config.toml
n_layer = 9
d_model = 192
n_head = 6
n_kv_head = 3
head_dim = 32
d_mlp = 768
vocab_size = 4096
activation = "tanh_gelu"
norm = "rmsnorm"
norm_place = "pre"
norm_eps = 1e-06
positions = "rope"
rope_base = 10000.0
rope_fraction = 1.0
qk_norm = true
attn_scale = 0.177
bias = "none"
tie_embeddings = false
parallel_block = false
init = "normal"
init_std_qkv = 0.0257
init_std_o = 0.00606
init_std_up = 0.0257
init_std_down = 0.00303
optimizer = "adamw"
lr = 0.0025
lr_mult_qkv = 0.4
beta1 = 0.9
beta2 = 0.99
lr_head = 0.00648
warmup_steps = 597
schedule = "wsd"
decay_fraction = 0.896
decay_shape = "linear"
final_lr_fraction = 0.0
batch_tokens = 32768
seq_len = 128
doc_mask = true
train_tokens = 222200000
steps = 6782
dataset = "wikipedia_en"
MLP neurons of a small language model. Each row is named by its layer, matrix (up: input weights) and neuron, and shows model dimensions 80-175. Each number is 50 + 10 x the weight over its row's rms, rounded and kept within 0 to 99.
A block is one neuron, or neurons of one layer that tend to fire together. After each block is what it responds to, as a language model described it from the Wikipedia text at the highest values.

L5.up58:53 37 64 42 57 49 40 36 32 47 36 32 58 60 69 49 63 39 73 36 57 46 60 53 51 49 60 55 46 57 32 48 49 35 46 55 57 54 48 45 39 56 41 39 56 56 55 60 53 43 32 63 57 41 66 28 57 52 40 57 56 41 47 53 41 31 48 38 25 33 56 48 42 59 40 46 60 40 37 57 66 69 58 57 44 43 62 47 45 48 51 45 60 51 45 24
L5.up272:59 50 48 50 27 62 55 47 39 67 26 51 40 50 42 46 61 40 49 57 54 37 52 28 57 47 62 27 32 46 38 48 63 57 51 53 65 61 37 43 46 55 38 53 54 40 66 59 59 49 61 55 42 60 64 58 50 48 57 51 52 55 60 42 59 28 68 54 32 44 62 52 69 46 47 46 50 59 48 57 47 54 44 56 34 43 57 60 51 42 54 52 45 48 43 43
L5.up288:42 56 51 67 34 50 50 47 56 58 33 45 52 49 47 56 71 45 62 52 48 48 57 51 44 46 56 49 46 40 37 51 61 45 61 50 48 56 53 38 46 35 37 51 62 55 52 56 56 50 54 51 50 62 54 64 44 47 49 62 40 36 53 50 51 50 53 46 57 36 49 60 51 30 57 57 65 47 37 39 48 58 38 52 54 40 48 54 59 49 36 42 58 39 56 66
L5.up301:62 50 70 46 39 57 32 59 44 50 49 52 55 47 47 65 42 52 42 48 46 33 63 40 34 56 70 32 43 70 38 57 56 46 43 49 48 38 38 43 43 42 56 41 29 62 50 67 53 63 36 67 57 50 41 59 48 54 46 53 50 37 55 51 41 49 60 52 44 37 41 53 52 45 60 40 36 49 30 45 55 67 41 46 41 46 49 45 47 43 56 50 45 43 52 55
L5.up442:48 46 43 59 36 49 40 50 49 52 48 53 59 62 65 36 56 53 51 45 62 50 55 53 52 57 64 32 47 55 45 45 48 44 57 49 46 75 36 59 30 43 34 54 59 52 44 53 59 58 56 54 57 30 50 52 56 57 64 35 35 53 57 38 60 52 36 62 47 45 71 57 59 48 47 50 46 56 57 50 53 42 48 38 46 43 43 57 55 40 58 45 51 58 50 58
L5.up495:51 45 64 46 33 53 52 32 40 46 45 43 55 39 67 56 53 51 54 38 63 55 56 45 35 40 53 48 51 60 49 48 55 63 51 40 65 71 37 44 43 48 43 46 36 56 57 37 55 61 68 58 46 32 57 41 43 50 55 29 43 55 49 46 57 55 54 61 30 31 55 67 52 54 48 41 39 51 37 47 45 30 42 49 35 60 41 40 58 29 48 66 72 38 39 47
L5.up500:62 46 65 43 42 46 53 43 33 56 47 65 65 49 40 38 64 44 57 78 57 43 50 32 41 47 66 35 41 63 30 47 54 51 55 61 55 44 59 72 27 60 42 49 47 55 51 50 61 64 37 44 71 62 70 50 49 35 60 54 59 64 48 53 39 43 62 43 54 48 46 41 64 44 45 49 71 40 49 65 61 44 35 44 37 38 46 55 76 59 55 33 47 52 44 35
L5.up580:59 54 55 49 45 43 40 49 34 60 52 57 61 58 53 51 48 43 58 45 56 34 51 33 39 51 73 31 52 52 42 65 54 49 45 51 30 55 28 50 35 48 41 52 42 53 78 60 55 66 54 65 47 51 54 32 47 46 44 65 36 33 54 34 49 41 43 59 38 38 45 63 53 48 47 57 52 50 43 59 56 53 32 50 44 28 48 59 45 54 42 51 56 51 44 55
Word-completing final pieces

L6.up42:43 34 45 63 48 56 55 61 35 52 39 62 38 31 54 40 55 45 58 55 53 54 46 58 48 41 47 62 46 53 40 37 45 34 40 57 45 36 51 49 30 49 62 51 60 35 33 40 58 35 38 26 39 49 60 63 22 49 48 47 50 34 49 43 53 50 63 56 40 41 52 66 40 47 40 38 65 57 47 43 36 38 59 41 53 49 52 52 43 54 47 33 54 53 47 74
L6.up149:37 44 47 68 49 48 57 41 50 47 48 46 47 41 38 37 41 48 53 49 55 45 59 55 40 47 48 49 31 53 66 30 47 48 35 52 49 50 50 63 43 56 51 42 46 53 66 72 54 40 37 63 59 29 58 50 33 58 34 41 49 52 40 57 56 53 51 61 48 36 58 58 44 58 38 66 50 49 43 34 45 38 64 29 43 46 63 47 51 24 36 30 54 44 53 59
L6.up310:50 43 56 60 39 56 56 61 41 46 33 51 52 36 43 49 41 54 32 50 43 61 56 46 46 50 43 43 49 55 56 46 46 45 53 55 37 44 52 65 50 63 62 52 37 34 46 52 63 55 38 58 47 53 49 36 32 63 39 46 53 46 33 49 42 47 78 54 62 46 65 47 40 69 32 55 48 59 52 45 41 55 63 48 54 30 51 54 48 42 56 57 49 64 41 53
L6.up329:48 47 50 56 50 61 50 51 41 62 59 58 44 43 49 55 38 53 60 54 52 42 68 44 45 63 42 44 39 63 46 62 62 42 53 50 28 41 55 75 31 55 54 54 40 42 57 54 53 51 44 62 57 50 47 62 34 53 31 62 47 31 43 46 41 65 53 48 50 64 53 51 45 62 63 65 37 58 45 47 36 52 62 41 57 37 49 54 60 46 53 44 73 67 40 58
Piece after capital initial

L5.up16:48 44 55 63 51 41 61 53 40 52 40 49 45 35 50 37 42 30 34 71 40 17 58 64 44 32 51 39 43 52 39 52 55 46 41 44 51 43 58 66 52 48 55 48 57 53 48 57 43 39 42 59 63 62 42 35 44 42 62 59 56 50 29 56 63 51 47 40 54 55 59 37 54 55 40 47 45 63 63 35 30 50 52 31 51 42 50 57 43 67 53 53 57 51 53 55
L5.up43:51 52 52 57 45 49 67 49 50 53 63 50 45 35 49 41 37 40 53 50 29 48 52 61 50 40 50 68 53 48 44 46 46 47 47 46 54 54 58 59 42 54 56 58 37 38 51 50 55 51 73 67 52 40 49 48 54 51 49 50 56 44 47 47 33 53 46 45 49 39 49 56 48 33 45 39 49 64 52 52 31 51 29 51 56 54 67 60 52 68 52 56 45 53 48 29
L5.up73:46 32 42 55 43 49 51 50 41 56 54 46 40 49 27 53 47 40 51 55 31 34 56 50 46 53 53 50 36 61 41 53 56 46 55 41 53 62 49 49 43 62 49 26 56 50 69 29 58 47 41 41 51 51 64 39 47 43 44 58 54 48 41 50 46 48 46 55 48 29 51 39 62 57 49 36 60 58 55 41 42 51 48 45 55 39 45 41 52 18 64 43 53 49 56 53
L5.up96:43 53 38 56 42 35 55 47 55 42 67 64 43 35 35 51 52 35 61 51 32 36 45 65 48 27 52 43 47 66 45 57 33 45 57 42 49 52 69 54 45 57 43 47 50 38 47 47 60 53 52 42 68 44 46 42 47 57 65 46 43 51 43 60 47 57 36 59 51 45 49 48 50 40 64 39 41 52 55 45 44 37 42 27 57 44 65 61 46 46 56 54 69 43 40 44
L5.up230:38 46 54 62 64 48 40 55 42 56 58 64 38 47 65 50 45 42 45 43 44 28 46 55 58 63 55 55 34 60 35 62 54 51 47 55 44 57 55 54 44 39 57 50 50 43 52 51 54 45 44 48 55 44 60 54 46 44 47 56 62 71 39 56 45 52 50 35 73 51 46 46 62 51 33 37 49 58 56 59 25 43 66 53 44 45 76 44 42 48 58 57 61 52 52 55
L5.up248:44 60 53 37 41 58 68 43 46 63 47 38 37 43 35 28 60 57 49 39 29 45 53 49 40 43 69 43 38 50 48 44 52 44 27 53 44 40 36 62 41 52 55 59 40 56 52 56 68 66 58 41 57 57 53 47 48 70 43 64 42 50 46 35 48 59 46 59 44 43 67 62 48 57 44 43 47 60 53 60 46 48 67 48 64 21 58 53 46 57 60 56 42 31 43 48
L5.up700:41 46 47 52 63 58 61 55 58 42 60 50 46 55 51 59 50 47 42 65 43 36 59 46 44 59 57 47 37 46 41 60 38 43 51 42 40 43 42 40 50 45 55 40 44 52 56 69 63 45 65 47 63 45 70 65 29 40 33 47 41 55 30 45 62 53 63 57 50 52 47 59 61 39 34 51 73 54 45 42 49 53 59 41 57 45 44 47 62 53 61 63 53 46 39 39
L5.up720:44 50 49 69 33 62 60 38 56 47 50 56 64 55 42 26 63 35 41 53 51 49 57 52 49 48 51 40 52 56 35 54 49 44 48 40 53 41 59 56 58 35 41 40 45 17 42 65 42 61 60 39 63 59 52 62 48 57 54 55 48 52 32 36 56 55 53 48 57 51 65 56 39 44 45 41 63 52 33 47 43 49 50 47 44 43 52 59 59 53 59 48 63 44 57 55
Lead-sentence copula

L3.up148:68 32 56 26 48 38 58 63 51 62 51 47 68 38 49 60 79 36 47 73 40 52 70 56 62 50 66 47 53 39 67 36 49 55 46 50 44 38 60 56 42 43 54 40 53 65 59 63 48 51 53 47 54 57 47 32 43 50 42 56 50 37 52 55 54 51 58 65 42 37 49 67 47 60 46 55 54 49 34 56 53 52 40 56 47 43 50 38 56 71 53 51 55 56 60 31
L3.up546:55 44 47 30 60 38 52 62 33 57 52 39 70 45 35 50 68 40 47 65 39 65 62 59 68 37 75 54 53 51 57 37 65 55 38 50 36 42 55 38 55 39 50 55 42 79 54 62 53 43 54 54 49 62 56 31 46 58 51 60 51 62 55 62 50 52 46 50 34 30 43 65 41 56 54 48 60 46 43 40 52 46 51 61 35 40 52 42 41 64 50 49 47 52 47 32
Word-completing fragments

L5.up57:39 45 47 56 56 28 33 46 59 69 51 39 60 35 42 45 52 32 60 42 56 45 62 32 36 37 57 45 47 53 31 48 52 58 62 41 40 50 57 46 25 49 48 44 43 44 48 57 50 52 73 39 53 43 57 46 44 44 49 39 42 36 41 40 43 53 56 61 36 51 71 65 56 63 51 59 48 45 41 55 53 52 47 44 44 56 45 45 58 41 44 53 60 57 66 61
L5.up81:36 35 54 73 40 39 40 50 36 58 43 65 47 45 44 42 53 34 61 58 58 35 62 43 51 31 57 39 38 42 41 52 51 41 52 66 39 50 42 54 55 42 43 35 32 37 59 51 47 55 41 50 51 53 53 46 59 60 37 59 50 52 39 66 56 44 59 63 52 46 44 41 55 59 42 54 54 51 38 40 40 51 58 45 52 44 57 56 58 58 62 60 51 60 45 56
L5.up84:49 50 54 58 43 32 41 47 34 51 46 54 63 53 47 46 44 52 44 54 57 43 64 59 58 41 70 38 53 68 37 55 53 42 61 50 29 73 54 40 52 43 51 42 44 30 63 65 50 47 40 58 69 46 39 50 50 52 44 59 54 44 48 30 63 72 41 60 32 53 52 57 32 70 42 39 53 59 56 40 40 19 55 38 44 47 48 62 56 53 40 49 43 60 50 46
L5.up103:52 28 57 55 68 45 50 44 34 40 44 50 49 48 57 28 41 35 42 66 49 50 40 38 43 37 50 30 47 48 50 56 37 56 53 51 28 59 52 54 39 43 41 56 26 54 61 58 42 44 56 39 46 36 45 54 59 59 48 57 55 47 36 44 48 47 66 54 33 50 50 56 57 59 38 60 41 51 37 36 43 46 49 52 33 58 58 48 34 46 58 67 60 53 68 53
L5.up308:64 44 55 55 39 47 49 56 58 64 51 52 66 54 60 49 47 41 59 44 58 49 62 41 36 52 57 36 44 32 36 61 47 49 53 54 29 61 41 42 42 33 46 43 43 40 52 54 45 41 62 56 47 37 42 57 49 40 40 48 53 47 50 51 54 58 55 51 54 55 37 63 56 61 47 40 57 43 51 37 40 45 30 28 28 44 59 50 49 38 44 44 54 58 62 46
L5.up519:60 35 49 69 36 49 48 43 30 46 45 56 53 56 53 40 55 38 64 54 55 27 57 33 51 51 60 33 65 64 49 40 35 53 26 53 42 49 43 53 42 30 54 46 55 34 35 58 59 57 73 63 42 41 49 47 57 36 59 58 37 23 39 39 59 51 52 64 53 59 42 52 42 50 37 50 44 48 59 36 47 33 57 31 39 62 43 49 45 46 58 63 58 51 53 42
L5.up678:39 56 44 58 50 48 39 53 46 54 56 52 50 47 65 38 43 42 57 52 54 24 50 37 44 38 49 50 40 61 46 63 32 47 59 64 39 44 46 36 52 41 60 36 33 45 59 53 39 37 66 49 53 53 56 55 56 47 64 57 50 29 38 49 62 57 52 55 59 45 54 40 39 44 46 50 64 30 51 49 38 50 50 59 25 46 44 61 51 49 40 36 63 39 25 53
L5.up705:64 52 48 56 46 40 42 48 45 50 53 49 41 46 46 36 57 44 50 46 43 33 56 52 37 45 78 46 39 50 39 66 51 42 54 50 41 40 47 71 34 57 42 46 35 25 53 37 43 47 58 44 41 30 54 31 32 42 66 44 53 65 41 52 37 41 57 63 45 48 45 61 52 53 57 40 50 61 42 41 68 44 44 36 45 35 58 32 40 50 46 53 56 64 43 59
Post-single-letter word continuation

L6.up167:41 45 45 48 45 54 67 47 44 52 56 39 31 32 45 40 45 31 60 40 47 41 58 48 54 59 32 61 44 52 42 50 63 35 39 38 45 51 46 60 34 48 55 43 53 50 50 56 54 50 57 47 62 43 65 65 40 57 43 52 51 53 37 42 67 73 49 38 63 52 46 41 58 56 31 48 56 63 54 39 57 38 62 41 43 47 67 38 57 38 49 59 56 43 54 39
L6.up332:37 45 67 55 55 49 60 64 59 52 54 44 55 39 42 50 57 36 57 48 51 59 55 62 35 37 48 52 49 51 42 63 63 42 40 51 46 61 42 59 30 55 27 55 31 40 53 52 60 44 74 63 55 47 49 32 49 52 80 48 30 45 54 49 39 68 51 53 47 39 50 40 48 51 47 42 68 54 41 41 51 55 60 45 33 58 73 53 59 52 48 50 41 50 52 40
L6.up369:35 23 57 54 39 61 71 36 33 58 50 58 41 34 39 40 53 56 50 50 33 46 43 57 43 51 43 54 53 41 47 56 51 30 45 57 57 49 46 42 42 38 64 42 56 58 58 41 51 40 47 52 57 36 69 50 60 62 50 55 54 40 42 54 51 49 45 45 39 59 65 62 59 47 47 43 61 41 27 24 61 31 54 54 54 45 56 56 52 52 31 58 46 55 34 56
L6.up647:60 47 44 45 57 43 51 29 44 40 39 48 45 43 50 40 61 59 29 45 37 45 45 44 49 53 42 56 55 42 55 54 69 57 55 38 38 54 49 52 39 55 60 29 29 59 41 60 56 47 51 32 70 49 50 42 49 46 29 53 44 58 49 53 42 45 55 47 55 65 55 72 49 48 36 54 49 60 38 30 56 44 36 55 37 45 54 40 52 59 63 55 59 43 47 49
Main verb after subject

L6.up55:64 50 39 53 54 54 35 55 60 50 49 63 52 47 34 49 37 49 47 54 47 37 47 59 41 56 76 61 54 60 40 64 48 43 53 49 58 43 40 59 51 72 65 42 46 50 73 39 64 54 52 51 65 39 57 73 34 59 52 55 38 43 48 46 58 66 33 57 58 40 65 53 46 70 37 45 47 47 49 61 35 47 68 50 57 27 56 69 57 64 59 51 55 42 46 56
L6.up210:49 29 53 44 52 64 41 43 33 54 56 40 41 53 45 55 42 41 55 52 46 39 52 54 37 54 44 35 31 68 58 53 59 45 36 65 62 51 47 55 49 49 44 35 34 36 40 62 49 62 44 43 48 50 57 56 58 46 58 41 58 42 50 52 52 74 43 42 60 57 54 68 64 55 49 28 44 55 33 45 36 39 65 42 35 45 59 61 57 29 57 42 55 42 43 43
L6.up221:46 31 43 56 51 51 51 61 58 42 49 41 41 46 63 58 34 19 58 54 39 34 59 41 46 52 72 48 53 69 30 62 37 35 53 51 46 67 40 49 41 52 48 63 47 46 39 52 66 65 64 47 47 68 43 38 53 54 62 53 38 59 51 50 48 46 49 42 43 47 58 51 55 66 50 27 56 49 61 38 48 39 73 47 48 58 63 50 52 39 48 74 54 42 49 44
L6.up734:59 21 46 41 47 60 46 60 38 50 50 48 41 39 48 63 54 24 50 46 35 44 43 51 50 57 51 29 52 64 31 69 45 40 28 59 58 37 32 37 43 44 54 58 50 57 44 52 57 53 45 57 65 41 67 49 49 44 43 49 37 45 42 62 64 75 48 50 45 61 65 41 57 43 43 36 56 37 50 38 46 55 65 57 58 39 44 57 57 28 35 54 41 46 66 36
Article-opening copula verb

L3.up12:42 44 53 71 51 57 51 49 55 39 49 59 61 51 74 57 49 44 34 59 55 41 52 77 34 54 49 51 49 48 46 50 61 52 54 45 51 50 38 39 36 51 47 30 40 57 34 36 51 42 57 42 68 40 42 51 29 61 43 44 58 50 61 47 52 47 41 44 68 58 56 41 54 47 40 54 42 45 53 52 51 40 53 52 43 46 61 61 38 48 45 52 53 60 47 59
L3.up431:64 48 47 48 54 44 45 55 52 38 46 53 57 52 67 62 40 48 45 63 55 38 57 57 31 57 55 58 51 54 58 48 63 54 44 52 52 60 41 19 43 43 52 49 53 53 34 53 53 64 63 55 60 44 31 52 38 57 39 55 50 38 55 52 60 50 44 46 55 54 48 38 53 34 46 43 51 38 55 38 39 66 43 56 48 42 51 52 40 43 32 56 51 61 45 69
Early word-piece fragments

L6.up73:41 61 66 52 63 58 64 35 26 33 53 57 57 43 73 43 56 46 64 52 46 49 45 58 52 37 46 52 40 45 52 48 57 36 57 51 47 44 24 38 50 46 53 48 62 58 73 39 55 56 52 64 53 48 51 29 42 53 47 52 45 52 46 48 53 49 33 35 31 50 52 72 42 61 30 59 48 54 37 57 49 48 43 63 60 37 45 50 34 30 47 52 60 41 54 44
L6.up122:66 51 76 47 54 60 43 34 41 46 35 63 70 41 43 38 52 55 40 56 57 64 67 44 45 46 57 53 53 53 54 69 45 52 59 54 32 57 60 35 24 50 34 57 59 38 54 55 67 58 54 48 58 44 59 26 36 46 40 50 55 61 61 54 41 28 51 53 47 45 58 48 39 53 43 36 58 62 27 52 64 52 39 64 53 39 45 68 49 47 47 56 51 41 37 59
L6.up355:40 49 49 44 46 47 53 39 43 50 55 63 42 59 68 44 66 58 66 54 57 44 47 50 30 46 65 63 49 55 44 59 58 56 68 58 32 53 39 50 24 51 30 52 51 51 63 47 54 46 57 34 62 53 53 53 59 55 48 63 52 58 53 57 76 53 42 62 41 53 62 69 64 52 57 42 41 45 48 53 40 46 53 42 48 43 60 46 46 38 55 33 55 46 50 61
L6.up367:48 47 51 68 56 55 39 38 28 51 37 45 63 54 65 48 45 49 48 40 45 58 51 52 49 58 54 43 46 55 58 59 35 44 59 60 47 43 37 47 50 46 41 40 52 55 41 49 60 59 40 59 59 36 64 45 42 52 35 58 37 48 53 55 44 45 43 35 55 50 50 45 32 48 37 43 56 54 50 54 69 66 34 52 46 32 55 52 48 45 42 51 77 47 63 50
Word-completing suffix pieces

L3.up118:70 47 51 47 67 45 52 44 44 53 35 73 52 51 55 57 45 50 54 56 56 47 49 68 39 66 35 51 53 50 56 51 60 50 56 49 53 46 45 40 47 63 62 35 51 50 50 54 49 54 42 66 55 47 44 55 48 49 74 47 47 53 52 49 43 38 47 44 51 17 49 51 48 59 60 71 50 31 49 54 41 42 51 28 44 54 54 54 45 40 27 48 51 76 50 50
L3.up357:53 39 49 60 70 37 54 48 47 46 51 57 50 50 48 48 46 47 73 58 50 33 49 47 53 69 40 55 53 52 45 47 47 51 48 44 50 41 49 53 46 45 67 35 46 44 50 61 49 63 59 55 54 44 34 45 42 45 87 54 57 51 44 44 48 48 46 50 45 46 49 56 61 50 61 83 53 12 41 58 41 40 76 38 68 53 65 43 46 36 48 37 53 63 48 45
Visit stem fragments

L5.up95:37 62 62 65 31 60 50 47 55 57 33 42 50 50 52 32 55 51 48 57 57 44 67 61 45 49 53 47 34 69 38 46 48 29 47 62 41 61 47 55 39 47 46 40 56 30 51 46 51 42 46 52 51 44 50 39 41 53 59 46 57 25 58 57 54 57 55 35 68 48 64 55 42 56 56 58 32 42 46 40 33 46 55 39 48 44 50 48 59 54 62 50 56 30 53 51
L5.up128:44 54 53 44 52 58 44 63 32 55 42 62 55 43 37 56 52 37 46 56 61 44 80 66 30 44 58 40 38 69 55 42 42 32 48 47 38 38 46 60 26 40 41 40 41 58 34 46 47 54 63 60 58 47 59 46 42 60 54 54 43 53 56 45 50 63 54 55 55 39 60 40 52 61 48 54 53 54 44 47 30 47 49 53 35 39 68 47 47 55 57 61 47 55 65 30
L5.up231:48 52 49 62 26 40 50 46 46 42 44 45 39 32 45 47 57 45 55 36 51 45 63 46 51 54 60 44 56 54 57 67 66 54 49 44 46 41 44 54 30 58 65 52 52 41 41 57 46 52 55 48 56 50 41 64 33 28 50 64 52 51 45 53 50 52 43 55 52 54 64 42 39 58 36 49 39 62 40 48 19 38 41 42 28 49 59 45 36 42 44 54 54 42 50 34
L5.up302:43 56 41 55 47 71 46 52 56 59 47 53 49 36 67 57 44 50 56 53 40 56 49 49 40 50 53 37 33 65 51 43 35 51 32 55 52 41 40 53 31 54 50 44 51 52 56 53 56 42 50 51 46 43 48 64 29 55 59 54 43 54 41 56 62 56 49 55 56 68 69 46 59 54 41 69 57 43 45 40 30 28 52 48 50 41 47 49 41 58 49 57 60 24 44 39
L5.up341:24 52 67 57 55 51 47 59 26 68 55 42 42 40 65 35 41 35 55 58 54 43 61 59 36 57 49 47 35 45 42 50 35 45 48 73 35 52 46 69 49 50 35 39 52 52 60 57 50 42 49 61 53 57 54 59 48 46 54 47 53 50 36 62 53 68 52 61 57 40 57 32 49 55 61 52 37 48 47 45 37 43 56 26 44 47 46 52 64 59 52 47 55 37 51 64
L5.up443:48 38 66 57 61 58 38 36 41 51 44 47 48 33 58 42 39 49 56 57 55 42 58 57 57 52 37 43 29 52 45 44 43 48 48 71 39 54 59 60 38 55 55 45 51 49 72 49 51 47 54 60 55 51 57 47 49 57 60 51 47 23 41 46 50 38 46 62 63 45 41 33 58 68 41 44 34 59 55 50 29 40 50 32 52 34 55 36 48 32 44 42 54 43 51 35
L5.up494:42 55 52 54 57 67 51 61 48 59 46 72 48 39 50 26 43 53 57 58 53 32 49 59 44 50 39 24 45 55 53 46 50 60 55 51 31 57 51 69 45 53 59 48 44 31 62 57 48 56 57 45 50 54 63 54 28 38 55 51 54 56 48 57 48 74 53 55 56 47 67 46 43 49 51 61 47 67 48 64 41 40 54 33 42 26 53 50 44 43 54 53 66 44 52 63
L5.up676:62 41 54 51 42 54 54 38 39 67 54 51 36 50 38 60 42 34 42 42 39 33 53 52 56 58 50 36 34 66 42 57 48 47 30 63 52 46 47 39 36 47 62 49 40 33 52 54 36 44 60 54 45 57 56 55 35 41 59 47 53 53 47 51 63 59 61 52 49 62 62 55 50 63 40 65 40 51 50 58 56 32 57 30 45 36 54 57 51 38 62 56 44 44 45 31
Second token after capital

L3.up39:46 37 67 51 54 41 45 61 51 51 56 44 58 38 69 36 27 47 52 59 44 63 43 51 42 53 53 57 37 61 68 58 46 23 53 63 52 44 54 56 52 59 60 65 52 40 77 22 51 64 52 42 50 47 49 54 59 57 55 49 53 55 50 69 77 48 40 58 90 56 59 56 45 40 44 41 49 58 52 56 46 50 53 45 59 69 52 43 55 56 53 49 56 50 37 26
L3.up231:46 26 63 64 45 64 40 68 57 38 55 41 54 43 51 51 38 32 48 45 54 47 51 50 65 61 48 63 39 60 58 69 55 18 60 58 44 38 64 58 42 54 58 56 55 48 74 34 65 54 54 53 58 45 55 52 52 56 47 46 48 60 48 45 60 53 40 55 91 54 64 55 46 43 32 62 50 45 52 39 55 45 62 49 77 59 52 48 52 55 59 62 58 55 50 36
Early word-piece continuation